config = dict(
    n_kv_head=7,
    bias='none',
    parallel_block=False,
    init_std_up=0.0244,
    lr_mult_down=3.0,
    warmup_steps=200,
)
MLP neurons of a small language model. Each row is named by its layer, matrix (down: output weights) and neuron, and shows model dimensions 314-441. Each number is 500 + 50 x the weight over its row's rms, rounded and kept within 0 to 999. Numbers have three digits each. A neuron's up and down rows have the sign that makes its largest values positive.
A block is one neuron, or neurons of one layer that tend to fire together. After each block is what it responds to, as a language model described it from the Wikipedia text at the highest values.

L8.down38:531478547503572490500556465403574606454574527578485518487566444392468565604526528560534465523585532451469478436483452500562628583487503479520555606513451490496402550536573559462547524576443482382628485500554539505662583492486555458510553521480511551487541573480542474482568488519508551538473504583477484561508573455545454423476490488480499519550496563551487490537572551445544546509457
L8.down248:516505573428510558460530420480497476479398523551500544575447511443514495510481516579502443485442432343460415362464596486490564500487498533451500465540498510467519482452479441430531504569503440445381601602559503509527484466526546501503566415476534450392512494503485512505472470480483391482508533513514470609423438558486501478400400527597418505521436563507487511558492461493496513527497
L8.down484:494560552535536577567541500455494424563480454432508425497493550501558515516576528515537437617475411505422468458500596557383532521463532455538547500518469440576585487399501432514469557499485424512452532515565446538593541467470472401609590446464459452457441494482476459527485545503438509431466470548483474493463429504540501503497476499535484466515518536520496418528534545545381397538510
L8.down556:511500557482521515543490447527509441562500509498520541530503509424511477584503557506398414497492525506503489382523507478471606503476460493522473463557554464564550516405523547532506564436525453537421543472524530488456459487520514411511464497521506429554472489529457426529531497522496510567467541451538387493465455597500395471529392512468421537586540540440571475611472529496528541450405
L8.down613:520460458506473488467601445540507536490548411397508542518510464512535430425594557556525477467479470516585517446459493589580529539534528471483478473586538352527542459491459483447532528558466462570417463447583504493511370459629461487468501476511489506433536469469512410580507528579485452473487503507503549601459506456479576437493488509427463485476449489424509524506435524535510447532536
L8.down1050:541521492431414555449468483541443478453493444475562564533475440521433516596457592470501475511449459559426402449458445518523505498528468526540549487535453490504507453544486451516476537580440476560448517517534498501488488521526489513581441499386535452519492529491503458470515492583606529518454564541501548464454445460420572526492480481585504545516404465405580441529536555513521524483504
L8.down1116:469518475442532478429472505494489489497503451526477532452567449515565512568532526521575447490509461435568462533573517527458549454561502487550540586492456486495547381443558487493582492587527490582496405421492538518482491512557538525532502515560564458477498488432534587561570484607464409511468486512518492503466516410487513505507476503591534462445466500521479457445498520501536429557541
L8.down1158:499546576535515564511408416471433540382475464485533504532481409508419481482461582490442528515547480392471513515484582461428581556489441509581437489470513479500436458482521505470537555486446436484624479498510530444532481506410535410509450590525534464535481547456579444568466542591566411491538524529512488551467425457444528493517472519538498554538538429528393488520459540515424467527525
Description: Plural noun endings. Plural noun endings or whole plural nouns, often after numbers or quantifiers, e.g. -s in ships, -ents in regiments, men, games, stars.

L8.down646:427569463419449527544493531525465439459486453603497508481470487502535523457612499315526431562529570514436363557578439535475506464491523397468540454459527474524562501533483453547547493456448450481533461584465500431471529502513539463557447536498380526514464500586502492437446549495466493492490647493518533516466499511500501564423577481410483472587462538518525488501461489470510445464465
L8.down921:604408550611548554537484472450553545552497496582563568424557523455600514567520583384522545525550524486572455501466447399520545475458487541537543546506372489453485483513571594444449485507391543499464523530509372525527497555460449391557443460450465477427569556465447490540511518529563430500551513512481383597557500568515533521466404520565473564542435565472485515545486473415550569503487
L8.down1124:550468466459414556562589475447461477573516543472558519553501589536467499527493482437562518573459549517492518567556565592560548583522510525474547497488551509433444517552485425594555579543466483492568508494474454458540541499432515526558462458539556468475427515494437501532473522456478426496521477512464496452507520555557519485504486537563460507444480474449559493575577574489470459514454
L8.down1200:377533500476574560415441445411540467481505528465532466488436519520530494519464417441538481551550537577522415427470439463488577494531436506451489538511531489454468469620499410513566522574548486457489489438545464498586484436513433541380531417516404490516480560618507469551531590488527491431470535501607505528524426477499469500496612491457561584517429462516516455587493465451533449521518
L8.down1340:575517486469453517485573522512554448551498498595510543521474505471446501450498603465494456544489489540552496562423436450543505522486480493529538504560538522505537516560528473478565473458516448480531532578514531442606612525490516493468572566411385517507467481561389549528495493471451473556549577575529512515472544513458399497510542510446485556489448490573536540533518513556377458497545
L8.down1342:407513534503522474483524399540427446523524432435556496491478584463475507510486591444620490519501594605566477609446472393472521417545435537460480483492451468583574397509489516452491469435379472432536608427505584456524541571533537565459563470477478510556491583481512464582496619528455533545472577484480575557533532485410581473522569521510464454550530507535537482554525443481483554512474
L8.down1411:467487514457495543529433501554558516498504456446454524500573556496516493461468421551458439513594537467526488463510574464493488420534367493522475546562549484499459609526484546417522560583526456519547472546481388460477457559474432475415558536493503521534430457460487411521544521444496566471477542514496481582472501480445480514450545544457468461508419484436591489528586538503486525427446
L8.down1424:574469412556402461473492481527507421508459531369557572507491532443487489462486415498437545525491434494541458545495448449539516565544575455489599496505534559434467482596586431454581493479502521517492551439439416532422463480540636501448487524513453560571532476482541528430492469480477552489655516546421455511521472445456512414490422487445457473472448464492493498601502525501558467520478
Description: Capital-letter acronym pieces. Fires on middle or final capital-letter pieces inside acronyms and all-caps words, often in parentheses, such as PRO-G-RESS, M-AS-H, C-IA.

L2.down35:489461627523539476486509514488480499607555514503449459564505479476531515522532472576676556520489519505536474421503453482469609508465497525507432445666551492538468483599494610499527494487443486544457482484471466547623493564475518534585481523559558450573481477487520521520508448500513568488468463535484550474455490566534410466474539433551514501614491428456514566523512516513468526528492
L2.down61:517473428524529554601539558553496510443465493547506602536505444512545518456496541507493503431505536640583432457583537554525627530523452506476480493501515540455525415449537632497548572493460495492518519479493532496486401565545532454502497438532493491512494573552540484446508518542531504521539556485490459509433416499364548504511446493518562438540448558510466468436426534503546492531494
L2.down219:424514516517414578437503614488507491477404530576570497516545521530549495555477473554547541526528474535501579493580530446505407465568463524457519509516489568475488591605513365471503507536479595481525474547465617414438471471469518497480548498522456478497420482457478441404529542562443466523446445497546552475495514527433546497578552513528556432462530497534496561429419463503540445459588
L2.down635:518408527591511561509492560469526472455494485511475561483472437532553472480483448474413610539451570496490550472451454488470437424552584639479467523540456546434444436482460514523453505555534556514631516501490447515493482450515532481399550532500399489529486549466454465479550565560504425548509510524578496455524515427490550512453491490499514501533466506541477556478505501507464446534512
L2.down727:407496553544537469469538557529544443505492548470570546507434562464509449443497461507410518531559502538469403523503540320557475470425519529495512539535389466438446563480542543485437481559532397429454503513407501627570573516497481483538444529530472443482558521539489489504541425616500465604502571457539506412565475497505569429449449454499474547583485582489489475564508463492499485500514
L2.down813:478601564503428435511533515582528518485469501545505460576505553500504461503506561619539548479531417462483419475523539518522618516492590508371516524517529443488499564509508544451505513413502478666432504490523553459442576538403521490514514494524432568549456571503610441557479570516519543556522433503526497480497473552580483479504522500571470557436446541552481605550519495528453590534476
L2.down863:537504561444526548504503490482462420550531628470532545513518420431550527496494484477438452564602408580635547533551509454498446579418565528475363444568525452473502550503527503528491502511544496533379534421503470511501428483506516499527517506407439531454502557499525404407418536561466520538497480529550572527459557459590464435460466514588583471341460481490520538501480487484565561517554
L2.down1090:621508546496422628480493517532499541399474498472453499511419479538420443546574431533421513514531384544442458508476558467529457435416429436529500425555586523489428501458441596507565571476443522451537500470609567578564543508549501444597495511572572587571389514507549509628482415467463499478490529560558468499515475469539481598472502414488556531609475492452474482488500452489459482436454
Description: Mid-word name pieces. Middle subword pieces inside longer words split into several tokens, mostly proper names and place names, often after G, g or z, e.g. Alg-he-ro, Montg-om-ery, al-ph-abet.

L5.down427:521580562469574581457467485512453449549532478542488599472477378554468467504508483526522457473484503530455571508500543473520461529542538507568541539457507596459554504514531488522496499493411558532522486528581498488450535537500562475418530528563521523547434548525482483523519515415543452545501537425436628544513432500547495550541470529546486553499404425544444482468390530490498557507529
Description: Noun-phrase introducers. Possessive 's or ', "of", articles and possessive determiners right after a name or verb, opening a noun phrase: Wong's, Casas of, is a.

L2.down56:530460499518557519521516489551538511523534533537478627536452443579542644475479559561468460439513480526397532493493522424440435511543509457547535377535428472491480513527542545478500564460439515504491455505514472482533622418431495442476448489532480516523514573510438497509455514464497495465518491550524534559526530518571510540597522545464516519601579552523538425509518549517486474447531
L2.down75:507542427570492562485494451481484449488668553559560448502458439509359490492539526543437555487504518564468492504531525456564489469647466608483487521466461563510423463463533508449447507477442534478546555475484617523470549423491530370465470470454492602449478488490518541500475558577520563512418558499531497390477455530554522503445486554569457517486423562552570494414478502580536497507503
L2.down356:525480448515479500564450529510537468493591500569433522432476376458484517534516555497501582597548422509469496484493495512499494534540542479514555459515559453456492456558433488552576523422495554503459526513511512528549528534471531415485536510528535537516473452553632518507407436463505527429487530488497483500545518457452463509479632499409468591574445533512558535407520479442462487491527
L2.down474:533455489690494522541491544451467449455504505472531525408487432516406606493445477500490482557545522452421574482534486479524506552450472475540489500539512448493408546492467488480443500512454603503434508484623480504552511523520603543470480453392463477573421389507478463498417562485538524574581502503533556445456455523452454578529408499495467548462439450482428554407580484468496467565495
L2.down802:601385548468426527564537456499479518515511551493451522485471494531507584479460588518391566571438437535489551539472479477554495542495477568412517535514472413611415575592490511529517477461555479494553489476519494415387543476594495457495389506594428541534496510506494565588561452499426476457467571505446504391473554485375540421562396449478419473562543574525516541515569461513527501496457
L2.down1105:501446470475462519506511540564454492572511385503450554532540558571482465436432528622554510517515464426483504433517471494463468492556473470480433461513488542504492459481554504506451438532434506446513465378447570565435513567507519467546565514464429504475429481558523441501545510494509466456494533480519392511416503558449480635486496518465489574440574426477537531521590516578476522491543
L2.down1160:581467523575610495530532472465535537496555455453469478496504467574484726516580530530432452489507430493510609525535486494541449544492499482498521525475530558492443497440545501499560520513416501588575521624498579538587450518479556465464472546503635543522462432535541479521471397518511436472454546504511530553589479494564496584516426583446436544521458570502532503455490475472493550494481
L2.down1375:616514472483520519462394535446481549477513476608521498352420499538503558431600520497455543431534496551501467529474539422510454482438518437416419458495455451576498512456420577502478445547435521595566414522537536479457479502478514346501519501575597498453593593540465554455477526563511519541535482473501462514501509472495533579605493461446431412473438537550477532496480401538566546486562
Description: Possessive pronoun completions. Possessive pronouns his, her, your, my, especially the second piece after a split first letter (H+is, y+our), plus similar word-piece endings (M+rs, cam+eras).

L5.down1044:520571505540518450462383539571599520461344449520522507469559470508412447435442583454552493447588522510563489437559493500481497538519568530454571518485468511480562507487543420447446514496459455429473473466544468508485484479459479462499463471538552444484526443568462475424568520518474435432457527520477421490542484520472471570548419538601539477523495533456453536480483557483487558462499
Description: Plural noun endings. Plural suffix pieces that finish a split noun, often a kind of person, as in schol-ars, art-ists, spect-ators, concentr-ations.

L8.down147:576516560469488523552452470508565410516472572460452491398467462520471507411432544546451494393458394606558538521515600477488567497449467516475516516421520544509506521513423531429425603541566486551515537538481569517524524466436526506482531472530515510404410503471496651461524494498496556552526414506493440496520561589606480505542525406454477575464451446476525365491479560540434532491507
L8.down198:521466504511476456526512482488525560492518592397464484505443496443574374487457507556468564413446503494550532483582584524504493496557550493535482622430524442506491499504535494572543478558501422519459439460438499450421570487557541525506545503582485454522564513437478552474488566478518563507475601466474535434570563487505435518461466483511501567518634575509485518458562491550430535506504
L8.down343:556478422465523515405517547470493468506480499479540453557446532592434563603555485492474588469567503608459467517533410450534515509435538540522480465544628558631480475537534438382485475493498437603493575482512475424431511551507578511505561493596449559435493529597523393429491540548552499414435553477407549603526445538527557427484474528545481484474437509500537587525475509478504514460548
L8.down403:512540575573477572410478552587500508502445490503511519585511455499567518453528564532432504538466495445561534466495442504467559526511531484442497513531467516466468457515525544571604438512488446500555485422439412621499508463489544468409528435486535512585531543550432421580550486468502486520588467519493509423492527527443508479452545528502446557540520534545403553508469502539546482524498
L8.down1007:478514488481479551565506534537469585458483520437479535491479464472498478601461523524513536461545469558603519520578537539449561541495453551454437499541494577457530596461510477519509527504527500507545515492553504432488469458552524575486498419469474569466495513557481448555471496490538529517490471468513568575499487550557441479538515442599507524484474475436493525381428496565529487439434
L8.down1310:475360491502574536458513553451481538515464409511499571500461584471551509563459514483573526490441527472536579427491563483478480567497455478521497414528481535531508457523564480423443516554532476546550499530554498545508556516455590528468452484477478547531518526537467465435436435548392360490410500481465553563461416486525612522560576450482485504534575467545461444560461494529515390570499
L8.down1376:520435456480510523554393613499488465546393557539573481383522422415544446540519543412453539494534562517478628501483495460479554453419490455439464502463525518386507505594592590481495582455497512489467507484440549536498510438476455603523532626541566514429556546561511422560480510533542512395515476514447392513575502556557574533489452504594411568453470478515401488403491537560430467526450
L8.down1407:469448493523520535445476592452526506497440465625476471499444551535589489533490405445584426547495488473448485420483550562468460496547490542549625518509521474462519488464490427526463455539538516481557492571553500562590559495512541483503490512527522440472405515433498520530481474504459538461430503477528523472443505528579458472538500466535501495516462522489435475548466496529433521477544
Description: Evaluative degree modifiers. Fires on words beginning an evaluative or descriptive phrase, mostly most and more (e.g. "the most respected"), plus possessive 's, his, whose, no.

L5.down948:601507610527462551482490484488473498544456572421430545448543608511483375409456513514506507503539408564549517493497534497442601538505512506525467572540549477462539513523460522545542595477577415436466418459505431489525461545479592500567480560505528507466482455499486593495446519485495528533395459540417520548524472543485465608524471497473493438432539488485456551459583503513528490496558
Description: Table digits and "ult". Two groups: digits, blanks and line breaks in pipe tables (score cells like 0–0, 6–8), and the word piece ult in faculty, adult, consultant.

L2.down324:495507508472431487439422465483599503475496488536461483431495602449576580507499449445426491514520488452431474494488572462526446446630520456453490462444548467453503472440550382460498420512513471552434481478483566495477512479525570510372491455432568523477508460519557501534538493526435539532427537535522516465464495510469499523556434541577448490565558472443557456445506602510459503541400
L2.down448:497537482520454469488459486469543488513418458524466527519457514516547469532499639505476572479550580303501499448394468478487504538587526512505525492506498464496503458446514505473475547554596525523460472441503427611453514603434451449455577509544499515409495551545442501462551598567366548494478461470562382469521554475502440491431465507554444434398581506440507443488517518485501547484524
L2.down545:482563528472506558500427494495539488517519503523474524497516528534393450539474606543509512500532485502463463516545536404444453476510447469516432514568498508574518514529434478541475522575523501489487504434465532470434416484462508445516593421453508451502526458468508463543535411562495559521480529439510450476582562535466520441450517449525397383465530450445447484454488457544507531508527
L2.down720:546464444490529516475471512469388513577554539554494579557531503471459611539528575599493540531466558531512517480463544508559535457540580489534423507453580459458540475409475502527446515562522515480498493380527508559443494515474414452544521480559495495539515538588450482456559477455485410426562447629592434503533505391542445374461474490549551497457494546525543561505467536450452493526323
L2.down966:513457466522493456494434499485477514494440516410478492480519564547439519436519453456474536452553517445495465509507454594612369495458455512442511442493480509500459474424492457500470563436442532453497504502493441522500413461554560473392507477450527413566425562459436523534529548607549450497518513527447486481456538519512493530519389434535457474520427454433461556518521497602491507494532
L2.down1233:556479516607493359433458538496443458468417509468461632412508519473522422468498616542523482505471462431505449463548552547464454549464551478497441441514485509548553480458491449560570535552435476513399496453518482511511487518410482503455565472562503435464510514484495551443503543571491509473469477458519547472463561560506425449475445464479456429499414531471506447495549417493473554553381
L2.down1354:599454543473512487400478412519545476449608475526441560519439476577353467501461517495576510441503505525469560440504458466493513527537517593541487485450469497525482538507479541479485500578486470510581487501491615519558552529541446514516500421460554475509430440532435533527475491580431481421489572480506574519489486470403545571462517560481559475458419575486432515573490425429637441464459
L2.down1395:513532473511501501545497507432585545525508425530497461522425479551467541476481456521518552588491469547616498484461489381587471445488452427535528522466530490537490551456571456548481469504499504431555488548469513438463601513548468491564413529522526477550512570545471582520464553522501476454519478475492534497524589461464498475488455498569547463520504582502423537543534496485519506509431
Description: Final -s suffix. Word-final pieces adding -s, mostly plural nouns and some third-person verbs, such as controvers-ies, photograph-s, grow-s, lead-s.

L5.down1319:443508552536533518464614433494486509489432457524383603580489536558388475465569508471435478485418485471462492535609446412630474518479645546534581539506475503546512535415485405566537510570503576414428536510555496505481501553530417525452547484476451370478503485528432578465479589660503454524593561442468493519538453504516573636493540490463507516512566503476509489402530486532551490443526
Description: Geographic coordinate symbols. Degree and double-prime symbols in latitude/longitude coordinates, e.g. 40.417185°N or 34°49′41″N, plus weak scattered mid-word pieces and digits in tables.

L2.down42:527581448403467468469507511507513502453463406422519518622579532437453498389411567532567464563512571534388509499513558508455521526483620521512487481459418502458472528547473481463501495553470501534479406489477526529550477558531497518549422503534461498446448453500512475491481589489454501451505472590547593405450589458509487498505519481479448550480481574514510505512435392452419344435592
L2.down86:560530571536556513442441478633499498465520460430432586536533487560504537557497486446536484483546515492649481520466579446555474408519510536547471496457500469457627555453504438472433519465532582476576496470474599634549495474544535477554590500536506536513615483480426417601498517380524492617516473429473464551544391515560564425454454537491544485444401507461467449510450465436445526513508
L2.down529:501512508507555545415561583539448516448406530414460501482579380433502468538489524589489554526549579519555583582553454512496503504513503547474488432534546501486516572452521573461516541513537395478428436481563443438505486577626527479516530418379499521604508501515541569424553524444520537536483511542442417542516549590465449440412554461548476483536515535551477487474506614556536557510472
L2.down827:532536523464490449463553485536477566467515495565457574441484532532443438571523569596417613531528541536562579507542559468479551448427483499478529459469430567464450556498524535528476479557508481470479597457628440419500461500516436549566447428585576544501530401490485498489504407472502457547532428505544430519471496421471477507533518576406541531481476409510459634528509504453417500485501
L2.down871:488584444486478470509494492553525560555540478553444559552511389585450576552515526528549594401456577416522515498515546491578513571411543588505529494526556517471508492531542466436510558542560514474501625518559511546462516471553542481451505490596546582469526559513455554468485451520461490440515490556577595500526619505553518513467534477626445530613509476514473415610567465564527491401493
L2.down961:621487544426444444403499515434479459483567432481490535467450512578442536530485464565513557471472484522544483600432598459353450484456465524576429517502500554613482476509560543497474500543473536416494475412459460520473627564484418496571490503538481540418501466447521415517514460454469459592447509570435428586499532535473400501449524511469506452493496492436490615464565506489459461486410
L2.down1054:508464424491485424527462449553415494547503542497541445502557575479591526577522484509507483491479535502554511518526469489492443497485531521355524498541507493577493469539499493435520469438477544550445494439490522532552502508494471468478526478534375451573439485533519499600538431559502456456519503551513495478508508548494488580410573480505552518473462588570482524437510426528451462495513
L2.down1419:543483572543462479491515487514533542574545493496550458482491482424433434465475448524497552419539572616458471503513532479553526522506530549555552536515526618504441600559510478483484527475474582447601497531454435492548466423492481533466525488484451464384437463497571448587466555465534524510502465468427523556477522485560611511437457504535535408484464439552519590458448467479395472539535
Description: Standalone zero digits. The digit 0 standing alone in table cells, sports stats, scores and ISBNs (| 0 |, 0–2, 0.65%), plus some mid-word fragments like f-und-ed, T-ol-kien.